{
  "num_attention_heads": 8,
  "intermediate_size": 1792,
  "hidden_act": "gelu",
  "norm_eps": 1e-06,
  "attn_scale": 0.125,
  "init_std_up": 0.0267,
  "lr_head": 0.0038,
  "final_lr_fraction": 0.0,
  "doc_mask": false,
  "train_tokens": 870300000,
  "dataset": "wikipedia_en"
}
MLP neurons of a small language model. Each row is named by its layer, matrix (up: input weights) and neuron, and shows model dimensions 192-383. Each number is 500 + 25 x the weight over its row's rms, rounded and kept within 0 to 999. Numbers have three digits each.
After each neuron's rows, "fires after" lists the tokens most often just before its 100 highest values on Wikipedia text that the model never trained on.

L5.up831:463495508465491515535501458476530457472494449482480498455470515499479537508475538547496526474504497543431548495534485562499486496448472492529482505509490481469514510475540471488482516511535520481466505535506505531472550523553516501489500477507527477530489515479470554480493529550509485508518511457519555466478483500498515497494509498506494527548509488510438453510477543493504498512464494508502503495482535502480554489493534481468491508483489488486500511461553460504497494485478485500522537490465466539483464492486502506507522493519532489541541505520496524534489464541486450524
fires after: " the", " F", " The"

L5.up454:457533470500471513472518514486495552516519476497541460496511516464495488459472516501470523502546500467501476491498507483506524493497465521524501516492500492541524516477467518466490534522468512454536486550551494475454521530522556528536485527491481532499512546527496489466469525498549481449491513510512527532466490495505517535509536536520509497503515529468431479481509495488546509481515526478500527524522508497506520489519537511520511482467500514476486478490474515531527450514503491503488550569503553495487513505458483497497522448537527481486494495516514508487495492509516503522
fires after: " ", "1", "3", "2", "5"

L2.up768:522491528445480518555482469504508484565526502509499474463510533500503571486455501496492543469532493521469526477463537509490501512552485511453510510517481517507522486532523484554484469436486476485509508490517494519479479503521532506510497478480494519507480534483474516494519471439482497523479494522490502524502515502496529483496488466529519496522553510447532493536531515475502463505514479500534491508473477546503520472476503529489499523504546462527482511514532505480534503501503485502503481491503509512464498500517450471527499496460505506539534506542512465540522489524495523476
fires after: " |", " c"

L5.up1027:475524498484488525520460522487458529515499513480490487503502522492481460449480510482505504528453519515478544465472489448494511495484519502515449481502508448498480491468463507528546472472488498486489515520535488514518501566525532511508549509496531510454548522475490470518483480497489491498493485515495489488455480491489486520516500519459507489478473507476501536518547475436517494507506435490468526463497473489509525507470479501528503479526495468486505502472462479472493474458534516481507547511437495487477512494481513505491525461502487445529480474514513550514506470457497508504
fires after: " |", "0", "1", "3"

L2.up1564:475474518541484463455479515466477550505457445508429486501458481529481464481513504463536501529483449508507472523495536479539536486465469490504479523514478475484486481507505502494509528469523526502505521495481546474499482476480493546507520498513475476510477499465513513507497469449512503520501471505492534451502542492499476511512505495516477505486499488469490524508487505510506521459533536515491452531497478533485482541528483553509488520487567457481521518474521517472487511477493510443525520515478493508465500520573491488454507534518513496494514505509509489479529510472483531514
fires after: "1", "0", "\n", "8", "2", "9"

L5.up1233:477529509510463468498486411548522496477487508486498451536513531504520505495474491494498481494552507495484472525463512470469450502514463500514538480473463491482499512522520535491525534489463514540478467533464492504468495491503514408506487462515518477451508433475469469462466461499480524509507501516465523482471472543484476490499465462512475485488521531479473489507463485466503501478508525533483481428464482477512502514500524463458499495502514502493551482494515478485503471492531491509509516499456462496499452509486514474487507532533487505526506524491509461511462504515531503478
fires after: " the", "0", " The", " a", "The"

L2.up103:526504493504523494466482541539498518492533450477493486495513533527449475480504538485537521527507506512525529485510474470485483497491507545469514479482524482538520499465490489491498516503483535474523503501471525496513518484495495515468543526530499506512485488446492492507514557484496475530472575535544458536475475480520485538510500551500513485479487531523472530518503494485534490507504500440537495511541526532495505472482520493482558522506506505438479486493526487507518517446495509493481492499466531511490491509471525510516496538478506514484489520506511506508486494528505479510
fires after: "3", "1", "8", " |", "5", "0"

L2.up568:509503533542508512528515468441535497490504466468510519516509469489474467462491491529511478527484491483474524475512455472509522546493504510536532511518498495477514527501552453582531489513489507485482499499510504500494500494495502505481490501482526488487509530509542492509548522523511486520503465511452478504483515517471454530526477535520473465507473503459482487491512472549506484518504517451551480493482518521476507498484511509454469500491577512494470526501542498481500520482518476524504478474444519488486489507504513471512522471464503539520476472533472509478540455507482488501
fires after: "0", "9", "2", "7", "8", "1"

L2.up777:505512521542491485529494487470537522493477508529491493514503458523517522505463486494505533503487556465508491503500479543489500507501499488462486489469503489500520513566514492507541519486506508491512498495513502498507474466526506490473506520490470505507518510548494473509476431518478460504510452517474509517544541483504495524477486461491470546485490516469502483497491460522512456526486517496472544473520512496534498480519483489501477499529568507491489479480528477556535519486525518464504495490519523502526486508519512493518512485546540465486474496491514531569491412515469529492
fires after: "1", "2", "0"

L5.up785:464547492528491484537495476476520500488523490525556479483461494512531521483502494528563472499498493515445476471518479505522493522475464482511488459495506453518536517490541488456480403508540489527485462520502526452479538479536502493527503507525508507525543494493465520483481516516476465493529484476589552501536480505517486498494542445482527482516550491509528462516472519489480547488477491539497485471468510508546487540514507479503496528492508502496505546503521493499504507494497486507506490491470434516520488483485494477503511548494557469503466499465515520506486465546495495516
fires after: " the", " The", " |", " of"

L5.up859:488501482498490499498492510512478517482552523517501487465491471527448499491506461520487496561513483538463513485482499461496492504527492499489490555472514493494536510503517508512497473488559489478507503512529497492499446564497538529474486495441519511503529521508495477459516488466462497558443436467523461466447502541516509529514512552486474505536473509486523523526475472520472489445540503503460492486481428543534465483511500474464542534509509457510465492474505547499505482527528518508440535538527493492515524493490493509521484540531432496504499503488486489502497492506494485489
fires after: "|", " |", "2", "0", "1"

L2.up1508:472504503497538513501526536480457529492517508481479460500516503490493484439476475451509499500475470508488501484485461510504514518482516546473474533498488495482502509515492504482511503524526503492494530514482535491490565474480495500509495514523488549527473528516517489526526550487498502535462476551498546478499519494542516536502517519510545524475510556500476509479508500558492448520498488478463500523497473575518491467466524515496515490527520503475487480501499536490554488524523519483536479444491502506488527499547524446506520522507502524510470502476532480509516434485443514528
fires after: "2", "4", "akh", "1", "5", "8"

L5.up1663:517479520491458534521496520507525560499554511515510494481494500456522501519510515483520513494525532505490515475525518506520480549480556523466488482497511516489536498503472461514507491472506493494471507506558477491520492514515463556471526459520523509555477474485492483508556522483497483499482521497468474501509514504508533501491504533518492504493491524511515493534537500474547487462505477513520504454493514491473489514484506461489506471493507499506473464468475507466487443483493506448480511523471484506456484500477459521521531529549489560573499505483489511510517463512472493491
fires after: "2", "1", " ", "–", "0"